config = dict(
    n_layer=15,
    d_model=448,
    n_head=5,
    n_kv_head=1,
    head_dim=64,
    d_mlp=1216,
    vocab_size=2858,
    activation='swiglu',
    norm='rmsnorm',
    norm_place='pre',
    norm_eps=1e-06,
    positions='rope',
    rope_base=2910.0,
    rope_fraction=1.0,
    qk_norm=False,
    attn_scale=0.125,
    bias='none',
    tie_embeddings=False,
    parallel_block=False,
    init='uniform',
    init_std_qkv=0.0177,
    init_std_o=0.00382,
    init_std_up=0.0177,
    init_std_down=0.00196,
    optimizer='adamw',
    lr=0.00126,
    beta1=0.95,
    beta2=0.95,
    weight_decay=0.16,
    lr_head=0.00661,
    grad_clip=2.0,
    warmup_steps=227,
    schedule='wsd',
    decay_fraction=0.425,
    decay_shape='linear',
    final_lr_fraction=0.0,
    batch_tokens=[65536, 131072, 262144],
    seq_len=512,
    doc_mask=True,
    train_tokens=670600000,
    steps=4675,
    dataset='wikipedia_en',
)
MLP neurons of a small language model. Each row is named by its layer, matrix (gate and up: input weights; down: output weights) and neuron, and shows model dimensions 304-399. Each number is 200 + 20 x the weight over its row's rms, rounded and kept within 0 to 999. A neuron's up and down rows have the sign that makes its largest values positive.
After each neuron's rows, "fires after" lists the tokens most often just before its 100 highest values on Wikipedia text that the model never trained on; "fires in" lists the words (lower case) most often at its 100 highest values on Wikipedia text that the model never trained on.

L8.gate210,229,215,217,211,196,193,200,187,186,184,203,203,209,212,206,206,209,187,213,179,225,211,165,217,159,173,210,209,182,182,195,157,166,203,187,197,193,203,183,241,196,165,178,210,187,208,196,210,191,196,186,210,208,183,210,204,150,232,172,195,225,181,191,211,208,203,212,152,194,244,152,223,191,194,194,199,236,170,210,179,205,195,175,229,212,237,226,184,158,220,218,217,174,204,179,196
L8.up210,186,244,175,210,208,191,183,213,197,202,202,207,197,172,187,206,145,217,212,189,220,212,170,204,193,199,154,175,227,217,201,226,237,165,204,214,199,211,205,208,207,203,209,227,225,200,214,200,170,211,219,187,201,198,218,173,152,204,188,185,205,231,180,177,156,225,194,199,200,197,185,215,211,171,173,217,195,212,207,215,198,207,215,197,216,199,173,182,188,190,198,204,206,196,205,174
L8.down210,193,207,192,225,197,187,206,211,227,207,225,211,212,213,190,177,153,198,77,205,218,190,175,206,250,181,185,209,255,233,170,199,179,167,196,158,196,208,181,201,195,166,181,185,166,186,231,227,231,208,201,216,204,170,232,204,194,214,189,183,212,189,248,207,198,191,205,194,175,206,177,218,197,185,191,235,181,200,211,191,194,205,213,183,180,217,181,202,211,178,207,198,179,233,211,219
fires after: " in", " at", " of", " the", " during"
fires in: "a", "this", "the", "beginning", "that"

L3.gate895,199,188,201,206,207,224,179,192,222,222,200,190,198,189,211,220,218,205,222,243,175,247,207,198,177,194,224,197,178,209,202,230,191,212,203,182,206,197,197,211,214,207,242,215,170,188,195,225,207,211,184,221,207,231,207,208,184,182,234,193,191,184,175,213,202,205,208,187,197,203,202,221,221,225,171,171,209,193,221,179,211,198,217,196,184,199,238,197,191,198,213,219,201,210,192,225
L3.up895,218,199,212,211,202,189,186,202,215,229,175,205,181,198,236,213,222,201,220,212,201,204,195,214,194,215,208,163,207,213,215,232,206,173,188,196,186,217,241,237,182,181,208,172,196,210,217,205,227,226,186,192,184,200,229,233,158,184,207,196,161,221,215,185,193,208,205,225,182,195,175,231,209,206,175,182,193,184,184,184,194,146,187,189,199,216,200,222,235,208,174,182,184,198,186,166
L3.down895,179,237,240,160,190,165,161,227,207,185,177,214,203,203,194,194,174,168,135,185,222,236,192,160,210,209,184,199,207,178,201,205,180,217,192,197,178,158,203,185,208,224,204,166,212,197,196,190,188,208,166,158,205,211,208,235,182,187,170,164,188,202,228,197,212,197,200,196,187,168,175,221,190,220,175,202,191,174,195,178,214,164,183,190,255,209,171,176,172,182,193,233,210,198,216,209
fires after: " was", ".", " (", ",", " b", " g"
fires in: "born", "written", "grew", "7", "6"

L6.gate808,179,164,175,204,230,200,200,173,189,216,185,192,211,171,196,189,213,196,222,188,210,200,156,197,206,203,181,206,217,192,183,197,195,175,178,223,204,223,213,199,221,202,180,188,175,179,184,240,221,200,188,202,186,211,204,180,205,213,181,179,202,160,184,215,174,197,180,208,202,220,186,223,202,209,198,200,204,168,196,177,217,198,221,208,214,206,165,203,174,193,192,219,209,226,184,223
L6.up808,181,193,188,194,203,208,196,209,185,209,225,204,209,188,174,183,224,199,208,186,201,205,175,174,203,212,212,191,195,218,209,200,203,174,192,201,205,209,216,222,224,221,202,187,196,211,203,160,221,203,178,248,146,194,244,193,169,158,195,204,211,170,184,213,209,177,182,204,166,207,217,200,220,211,181,192,192,235,218,236,193,221,199,218,213,202,206,197,231,172,225,171,191,220,190,201
L6.down808,199,201,182,170,193,187,207,178,179,201,191,206,200,200,245,210,209,203,170,217,212,188,188,189,219,182,186,196,190,193,236,225,192,208,197,199,198,216,243,220,207,177,199,201,205,209,216,244,228,187,194,212,187,212,229,180,213,159,201,209,186,196,171,196,212,205,184,177,202,148,185,211,186,223,194,196,175,188,206,221,227,194,206,188,207,197,189,191,199,210,189,217,169,197,185,167
fires after: "\n", ".", ",", "A", " and"
fires in: "on", "at", "upon", "once"

L8.gate670,176,189,169,246,205,216,185,211,191,175,177,204,221,194,181,226,216,205,206,213,209,192,224,167,205,185,176,169,190,221,224,162,207,183,204,188,196,185,194,249,206,216,188,191,179,168,203,218,224,175,182,194,213,192,212,206,137,231,177,194,208,199,180,181,204,204,229,213,235,202,177,219,222,182,204,183,201,187,184,182,215,199,223,211,215,185,189,242,187,186,179,216,207,203,194,185
L8.up670,204,206,177,199,218,227,172,201,232,187,194,167,211,198,191,206,201,182,196,192,186,220,196,197,186,205,242,180,178,253,221,193,173,180,228,216,177,159,198,203,207,214,158,198,195,220,228,205,211,239,189,205,205,231,196,225,183,175,203,208,235,207,216,142,227,188,183,168,221,218,182,186,203,188,211,222,207,201,206,221,184,217,226,203,190,186,233,235,241,210,212,195,181,195,184,175
L8.down670,195,183,205,181,199,225,213,198,252,216,190,206,185,214,220,163,199,178,208,236,200,203,175,189,197,212,199,219,179,225,202,200,210,214,190,219,214,215,213,230,190,165,178,205,239,207,197,234,191,212,194,203,189,181,170,161,208,192,205,203,191,175,191,173,207,188,162,184,198,217,243,186,186,186,223,201,213,182,183,204,216,188,217,210,156,189,175,181,201,198,194,215,191,208,211,187
fires after: " is", " was", " be", "b", " \""
fires in: "the"

L12.gate754,193,156,219,180,227,218,184,213,203,165,182,211,184,153,191,191,198,192,207,232,211,212,165,198,229,174,188,258,177,207,193,195,211,195,185,247,213,216,222,190,226,174,179,172,171,226,153,210,171,190,198,209,195,159,191,211,158,210,221,211,190,218,203,241,184,225,197,230,204,199,182,217,238,195,210,202,222,182,231,207,189,187,204,201,181,206,222,199,177,213,200,212,187,208,232,186
L12.up754,143,196,189,227,225,207,182,201,205,220,194,183,193,181,217,208,204,178,202,205,187,234,211,224,208,226,168,187,224,154,192,189,207,161,213,245,230,205,219,229,212,172,203,206,204,190,203,202,200,224,223,160,216,223,197,195,215,213,218,209,169,157,210,208,185,194,162,234,193,175,207,186,246,196,198,225,208,194,182,215,196,177,187,197,173,186,161,230,201,201,214,190,214,202,182,208
L12.down754,210,214,221,211,211,205,234,202,235,232,178,239,198,183,209,203,235,214,118,216,185,200,157,224,207,224,194,214,180,187,176,203,235,159,193,238,196,209,198,222,209,180,203,190,210,202,212,239,219,192,197,188,216,205,194,202,169,160,160,215,220,167,182,230,189,174,209,181,191,187,193,197,223,192,168,209,188,210,146,223,248,206,215,225,184,198,205,200,199,211,225,219,211,168,187,207
fires after: ",", ".", " (", "-", "\n", " is"
fires in: "in", "of", "with"

L8.gate532,196,189,211,201,188,220,182,181,188,180,187,218,208,207,202,206,203,193,212,188,206,187,165,183,199,214,186,212,153,222,194,196,199,187,171,167,219,207,215,206,214,184,190,210,208,187,220,215,168,166,208,174,226,199,178,206,200,180,208,197,188,222,192,196,188,202,186,214,217,226,218,195,236,164,201,206,225,200,209,191,228,196,214,206,247,209,206,232,201,183,212,209,183,219,229,183
L8.up532,195,182,189,195,198,200,179,200,162,182,231,171,194,216,240,195,199,211,204,204,196,182,199,221,188,210,207,211,180,232,189,177,213,167,209,208,193,221,209,219,205,190,215,255,214,218,235,168,207,229,197,173,183,155,196,196,214,192,207,227,199,232,198,185,193,186,169,225,196,242,187,180,217,180,217,255,221,210,197,186,208,200,221,219,216,222,212,212,203,163,202,209,163,189,186,216
L8.down532,200,177,180,188,203,206,201,198,197,211,185,184,210,188,205,195,213,206,129,206,166,209,205,216,222,204,195,247,212,246,160,193,209,191,197,233,220,214,187,189,197,193,208,193,213,216,206,215,200,208,204,208,198,201,206,189,180,157,187,237,208,175,215,201,176,169,188,208,223,178,175,207,181,184,207,198,171,203,193,197,197,184,202,192,220,230,185,195,203,176,199,193,206,185,199,151
fires after: " of", " was", " is", " became"
fires in: "the", "s", "three", "one"

L9.gate786,212,206,203,213,177,173,227,147,209,249,192,228,213,198,186,194,174,228,236,187,213,233,187,158,189,168,179,200,194,163,207,223,242,179,206,225,188,221,192,224,198,192,234,203,182,223,191,200,167,195,220,188,193,199,190,203,189,192,188,233,233,173,213,199,183,189,225,220,240,207,183,212,191,212,188,232,236,216,194,186,179,164,173,208,206,221,194,172,190,168,204,204,212,207,221,218
L9.up786,224,227,175,205,207,190,197,211,220,186,188,223,224,169,200,203,227,183,206,220,186,188,180,188,224,177,198,192,208,205,198,175,198,180,233,200,202,220,159,192,205,184,186,201,240,188,236,224,197,207,188,222,210,188,211,221,199,207,196,218,191,195,184,211,218,194,205,159,183,191,225,239,195,213,190,191,212,194,233,233,204,195,168,224,206,191,218,189,210,207,228,224,182,183,230,191
L9.down786,192,209,190,250,188,249,205,201,216,196,208,195,220,199,201,182,215,202,189,186,252,156,228,204,221,218,176,192,204,178,227,184,167,172,209,204,203,196,158,195,199,194,175,219,165,191,189,190,178,225,180,181,199,166,180,180,214,192,193,201,197,200,189,200,183,216,219,196,194,228,207,177,240,174,204,212,200,201,214,206,203,209,159,204,172,223,196,194,189,171,205,207,180,202,207,188
fires after: " is", " Spec", " T", " a", " was", " |"
fires in: "a", "species", "of", "an", "title"

L3.gate600,250,173,222,226,195,191,213,192,193,216,225,201,161,155,177,198,207,247,212,208,228,232,197,206,197,188,185,203,197,179,217,216,191,184,214,177,206,224,205,185,173,202,185,179,167,203,214,187,207,204,174,210,177,221,224,219,193,200,209,181,225,179,188,239,204,168,192,175,196,196,180,189,205,209,182,176,246,185,217,177,189,206,226,217,202,208,207,218,174,203,207,177,174,210,209,158
L3.up600,236,195,209,216,198,161,187,176,168,211,172,213,198,173,204,163,207,199,174,165,210,182,220,201,144,172,196,233,210,175,198,197,207,183,183,217,241,219,203,217,184,193,179,201,228,198,216,208,254,177,194,194,180,250,249,187,196,195,172,192,227,197,216,232,177,140,200,234,217,222,209,195,163,194,192,201,183,187,207,193,218,202,182,192,211,176,183,184,170,207,203,208,171,197,214,201
L3.down600,219,221,209,178,193,210,197,197,188,215,194,167,199,219,184,189,197,167,78,179,217,251,199,200,207,203,166,205,196,189,193,225,210,214,199,212,187,199,154,202,207,205,182,161,227,200,222,209,210,198,212,241,206,211,207,216,176,224,232,215,235,211,210,216,178,198,194,195,215,185,192,190,216,193,198,199,192,238,201,204,213,180,179,200,185,207,207,193,179,175,246,207,204,237,228,209
fires after: " on", " born", " written", "ed", "born", " went"
fires in: "by", "in", "the", "to", "on"

L8.gate982,229,198,185,192,204,226,210,208,224,203,196,190,206,184,219,212,223,217,227,204,184,165,188,202,191,166,195,232,211,193,186,159,195,182,189,195,211,220,181,188,165,191,202,227,191,167,237,224,200,212,191,191,182,170,203,191,212,219,220,215,199,191,161,206,222,207,184,212,234,196,164,197,189,225,203,189,194,208,213,202,182,214,225,199,160,191,227,190,178,185,194,192,233,187,226,227
L8.up982,179,199,208,230,204,220,187,197,185,212,173,206,197,214,209,196,212,195,206,182,172,219,257,186,154,183,197,177,204,177,238,224,176,208,206,175,210,231,180,203,206,196,188,178,178,211,214,187,206,187,178,206,226,201,210,155,215,182,204,180,205,176,215,180,218,192,156,158,185,197,223,184,194,193,186,169,196,208,232,198,189,211,174,191,196,186,178,168,162,206,227,217,197,197,205,232
L8.down982,199,208,238,225,215,220,230,191,202,176,186,218,210,196,182,176,207,217,191,207,221,164,183,200,165,171,190,190,198,186,222,194,175,231,213,172,174,191,202,195,196,150,180,213,207,229,218,230,205,200,215,252,197,185,237,199,192,181,192,225,187,156,187,164,187,202,191,206,193,222,245,183,192,199,213,186,212,188,197,184,213,237,191,172,182,168,227,206,240,152,224,229,195,212,203,208
fires after: ",", " the", " in", " from"
fires in: "where", "which", "following", "when", "neighboring", "way"

L4.gate497,179,187,194,265,197,230,219,181,213,221,187,191,204,160,190,200,217,234,204,205,165,204,188,186,200,171,206,192,211,200,247,155,205,173,191,186,188,197,216,210,189,235,212,165,177,227,188,219,213,178,172,190,176,209,173,186,175,171,226,179,191,209,242,191,234,167,190,158,199,215,194,200,201,181,215,212,204,198,210,167,193,187,189,193,204,222,179,190,199,211,210,231,212,181,197,137
L4.up497,218,214,224,198,144,208,169,182,219,192,197,205,183,223,221,207,233,202,196,205,176,182,202,191,208,182,154,185,212,193,167,203,184,194,212,155,195,209,194,202,197,201,208,165,238,212,207,213,223,232,207,178,194,213,170,239,214,188,215,218,200,223,198,223,150,184,197,185,216,229,222,179,201,195,186,208,175,185,187,194,247,222,201,224,189,193,219,211,153,197,177,177,213,166,207,211
L4.down497,232,217,187,192,194,215,181,190,182,209,203,177,173,200,230,215,201,225,147,203,220,206,208,201,159,215,159,219,234,178,226,229,188,191,186,210,202,228,197,230,213,234,185,204,184,178,178,189,197,193,199,199,177,224,205,192,194,150,217,192,213,210,214,208,169,201,197,164,187,201,207,249,193,196,220,182,207,208,234,197,182,204,200,207,154,255,222,158,214,155,183,199,200,200,178,229
fires after: ",", " al", " and"
fires in: "which", "who", "but", "both", "many", "because"

L8.gate343,192,219,193,198,191,199,225,178,209,181,210,192,230,202,155,194,211,197,208,164,192,222,210,174,172,184,211,227,144,213,201,174,223,214,205,214,171,190,217,211,205,223,213,222,195,202,189,224,199,200,212,212,219,161,210,232,178,224,199,209,218,229,216,187,268,198,228,181,195,246,194,213,196,196,192,204,218,220,193,207,200,194,184,202,217,184,179,229,172,180,173,179,181,207,199,177
L8.up343,168,222,201,168,202,167,196,244,217,191,239,210,225,188,199,233,242,200,184,173,223,172,165,212,205,212,152,210,193,182,235,194,192,206,247,203,177,229,209,191,193,144,175,168,162,188,207,199,197,214,219,165,219,200,203,195,213,172,193,192,206,197,192,206,191,190,194,171,173,238,192,220,199,197,189,233,208,208,221,187,197,171,162,202,187,192,186,198,193,174,225,188,233,174,185,227
L8.down343,187,205,224,212,195,171,225,218,200,183,218,197,220,217,175,211,197,227,161,200,209,223,221,198,197,194,212,211,168,204,202,190,210,241,237,208,188,180,223,222,198,180,183,197,179,200,167,200,185,210,212,171,208,175,234,196,181,165,239,192,204,185,189,183,187,202,200,175,197,197,187,195,236,223,228,202,225,239,239,201,197,201,201,192,204,203,214,199,203,239,200,187,207,200,187,210
fires after: " of", " the", " this"
fires in: "the", "season", "his", "this", "time", "game"

L4.gate802,229,194,205,228,198,177,197,196,191,201,209,185,176,152,209,216,213,205,197,199,216,223,167,197,223,192,200,247,173,162,188,193,166,176,211,193,185,180,175,200,194,160,154,212,170,200,224,182,223,189,175,215,170,187,197,164,208,216,185,226,223,209,222,207,231,221,189,164,227,200,180,238,227,179,222,176,214,158,204,162,216,181,208,211,244,199,205,184,210,162,205,199,192,203,218,166
L4.up802,244,226,219,185,176,198,214,174,187,185,210,160,207,184,190,216,204,200,201,186,225,192,214,184,214,196,195,202,210,188,165,232,192,210,233,185,181,189,198,202,194,185,171,187,186,195,177,184,222,170,200,204,188,216,200,185,205,211,188,187,238,230,206,209,225,210,195,187,209,184,198,207,226,179,230,207,194,197,197,195,211,182,192,212,205,176,218,190,193,183,212,185,200,218,224,178
L4.down802,223,232,214,196,190,216,173,189,208,186,203,185,201,190,230,215,193,207,51,213,207,217,213,201,198,218,207,193,222,212,176,169,210,181,211,208,185,192,194,229,218,185,195,184,193,221,191,210,222,206,220,199,199,199,205,219,202,221,209,180,199,197,202,208,188,204,185,155,198,214,173,203,198,186,234,206,220,196,201,191,206,205,182,214,202,219,194,195,190,190,203,205,196,233,239,203
fires after: "\n", ".", " at", " At", ".\""
fires in: "the"

L6.gate111,191,199,196,190,177,199,191,180,221,196,235,204,202,176,168,181,203,219,221,225,187,227,209,205,178,193,237,225,182,201,211,187,204,196,185,192,215,195,176,203,216,188,187,233,180,207,182,212,185,207,232,238,193,213,195,165,171,200,233,225,221,184,187,218,178,198,226,200,192,190,197,201,185,169,197,235,184,185,175,174,186,204,233,195,218,222,210,256,183,179,189,221,188,206,190,174
L6.up111,168,208,192,224,194,205,196,196,181,194,191,179,177,219,158,211,207,190,213,230,182,183,220,188,173,213,217,193,207,201,195,189,193,177,235,175,192,194,181,229,185,191,221,203,197,195,197,188,190,216,209,157,233,188,201,229,216,187,215,193,209,213,187,214,181,170,226,228,196,188,222,204,197,195,197,204,198,193,186,177,189,214,257,193,195,163,179,198,212,209,213,203,183,204,204,211
L6.down111,190,175,226,212,223,195,194,197,149,237,222,240,217,198,191,207,197,176,184,203,186,204,191,198,185,170,206,188,170,194,230,204,172,188,199,188,207,186,170,177,214,204,203,195,204,227,186,201,201,225,208,200,239,188,183,214,168,217,202,196,206,180,154,184,198,176,233,210,194,219,194,201,211,224,172,230,135,164,224,181,180,168,198,197,208,176,242,172,177,200,198,181,208,191,165,208
fires after: " |", " the", " four", "he", ";"
fires in: "1", "third", "fourth", "time"

L3.gate839,194,193,198,219,186,204,178,132,217,207,190,200,221,199,203,206,210,225,210,195,208,206,189,190,198,166,161,226,193,189,192,211,213,220,176,218,191,200,182,175,175,193,187,191,202,193,228,223,188,222,191,221,197,238,193,170,209,160,202,214,192,211,188,193,184,160,217,218,195,169,171,210,178,188,207,184,175,198,235,178,203,234,199,222,203,185,236,197,133,180,156,213,230,190,222,231
L3.up839,186,208,220,209,180,208,190,203,209,228,248,184,160,216,192,192,209,204,204,205,205,195,218,208,209,195,215,202,191,221,201,212,190,193,187,170,214,184,210,201,198,228,195,185,191,233,224,186,185,214,202,258,198,201,220,181,214,177,209,184,184,184,225,218,242,156,188,226,206,171,180,192,185,199,191,213,175,198,239,242,206,223,210,229,183,191,224,172,176,217,195,161,173,201,212,192
L3.down839,162,189,203,221,190,179,197,192,187,212,184,230,217,215,176,161,217,191,201,212,196,219,179,185,221,188,197,191,222,174,182,190,217,185,177,196,204,202,223,226,215,173,200,182,196,187,179,173,183,209,187,215,210,172,226,213,244,188,235,217,217,177,192,177,207,214,223,219,194,193,184,177,240,206,189,195,175,207,204,213,214,225,226,167,199,198,208,229,154,207,192,217,199,205,216,214
fires after: " and", ";", " but"
fires in: "in", "to", "as", "one", "later", "1"

L4.gate167,197,221,208,181,207,205,215,209,200,210,233,197,230,211,196,163,201,195,197,193,198,202,205,198,169,209,169,222,211,181,177,238,181,168,175,204,210,235,197,173,206,202,193,161,216,199,172,208,166,179,199,186,203,180,189,196,189,170,184,204,219,203,190,188,212,202,199,183,202,214,158,206,198,215,214,248,191,191,229,190,203,222,224,212,178,192,188,221,171,204,213,185,201,186,217,205
L4.up167,196,201,181,229,185,215,200,183,192,189,185,185,175,206,217,162,190,176,198,223,212,200,179,200,208,205,245,170,168,184,182,201,232,181,210,208,207,236,174,210,206,199,201,203,185,190,206,217,204,179,199,201,201,178,204,174,216,187,199,227,236,208,162,192,169,169,226,196,177,184,207,197,220,199,173,215,222,228,201,189,202,197,220,247,226,207,198,190,226,174,219,170,201,202,200,203
L4.down167,203,192,217,230,184,223,204,205,169,214,227,219,158,212,229,187,189,212,153,209,209,208,243,138,174,181,195,212,201,192,212,198,179,165,182,219,183,217,176,171,193,231,193,183,208,186,175,228,220,201,195,204,183,193,186,184,214,207,200,183,164,188,224,195,207,189,202,211,213,181,197,232,208,185,241,218,175,240,209,196,244,227,197,200,205,218,188,170,171,230,205,180,189,227,158,195
fires after: " and", " sc", " one", ",", " W", " but"
fires in: "of", "later", "writing", "scoring", "also"

L4.gate676,184,209,211,210,194,178,237,166,184,208,224,175,232,192,223,201,242,193,200,211,245,198,214,220,207,222,183,208,183,201,164,198,158,215,210,202,186,191,187,220,186,186,196,183,174,201,207,207,195,195,205,228,191,201,186,234,203,219,235,197,212,196,210,198,195,145,171,224,203,174,198,237,179,220,200,193,151,207,197,200,232,234,216,208,163,209,190,191,215,176,185,167,194,210,187,190
L4.up676,194,207,194,175,198,215,207,231,223,178,184,155,200,186,252,187,201,189,202,171,181,233,183,187,189,213,197,190,171,209,185,210,168,221,209,226,197,157,227,230,192,243,185,186,189,191,237,199,170,192,161,214,178,215,199,200,204,195,219,227,191,209,202,192,198,222,212,193,191,189,221,171,198,184,203,161,207,238,244,224,144,166,203,216,210,173,199,186,188,240,203,179,236,210,214,265
L4.down676,210,165,197,179,184,201,190,194,160,193,214,198,211,224,183,213,203,220,165,212,188,190,215,205,222,155,179,195,217,197,191,201,209,182,218,170,166,182,193,188,235,204,207,225,214,175,184,201,204,166,205,203,215,205,167,209,193,181,227,162,233,182,206,191,214,169,206,196,200,174,170,237,175,194,174,185,231,204,232,190,164,192,222,207,192,201,215,188,208,169,208,188,214,211,223,241
fires after: ".", ",", " and", "Th", " that", ";"
fires in: "this", "there", "these"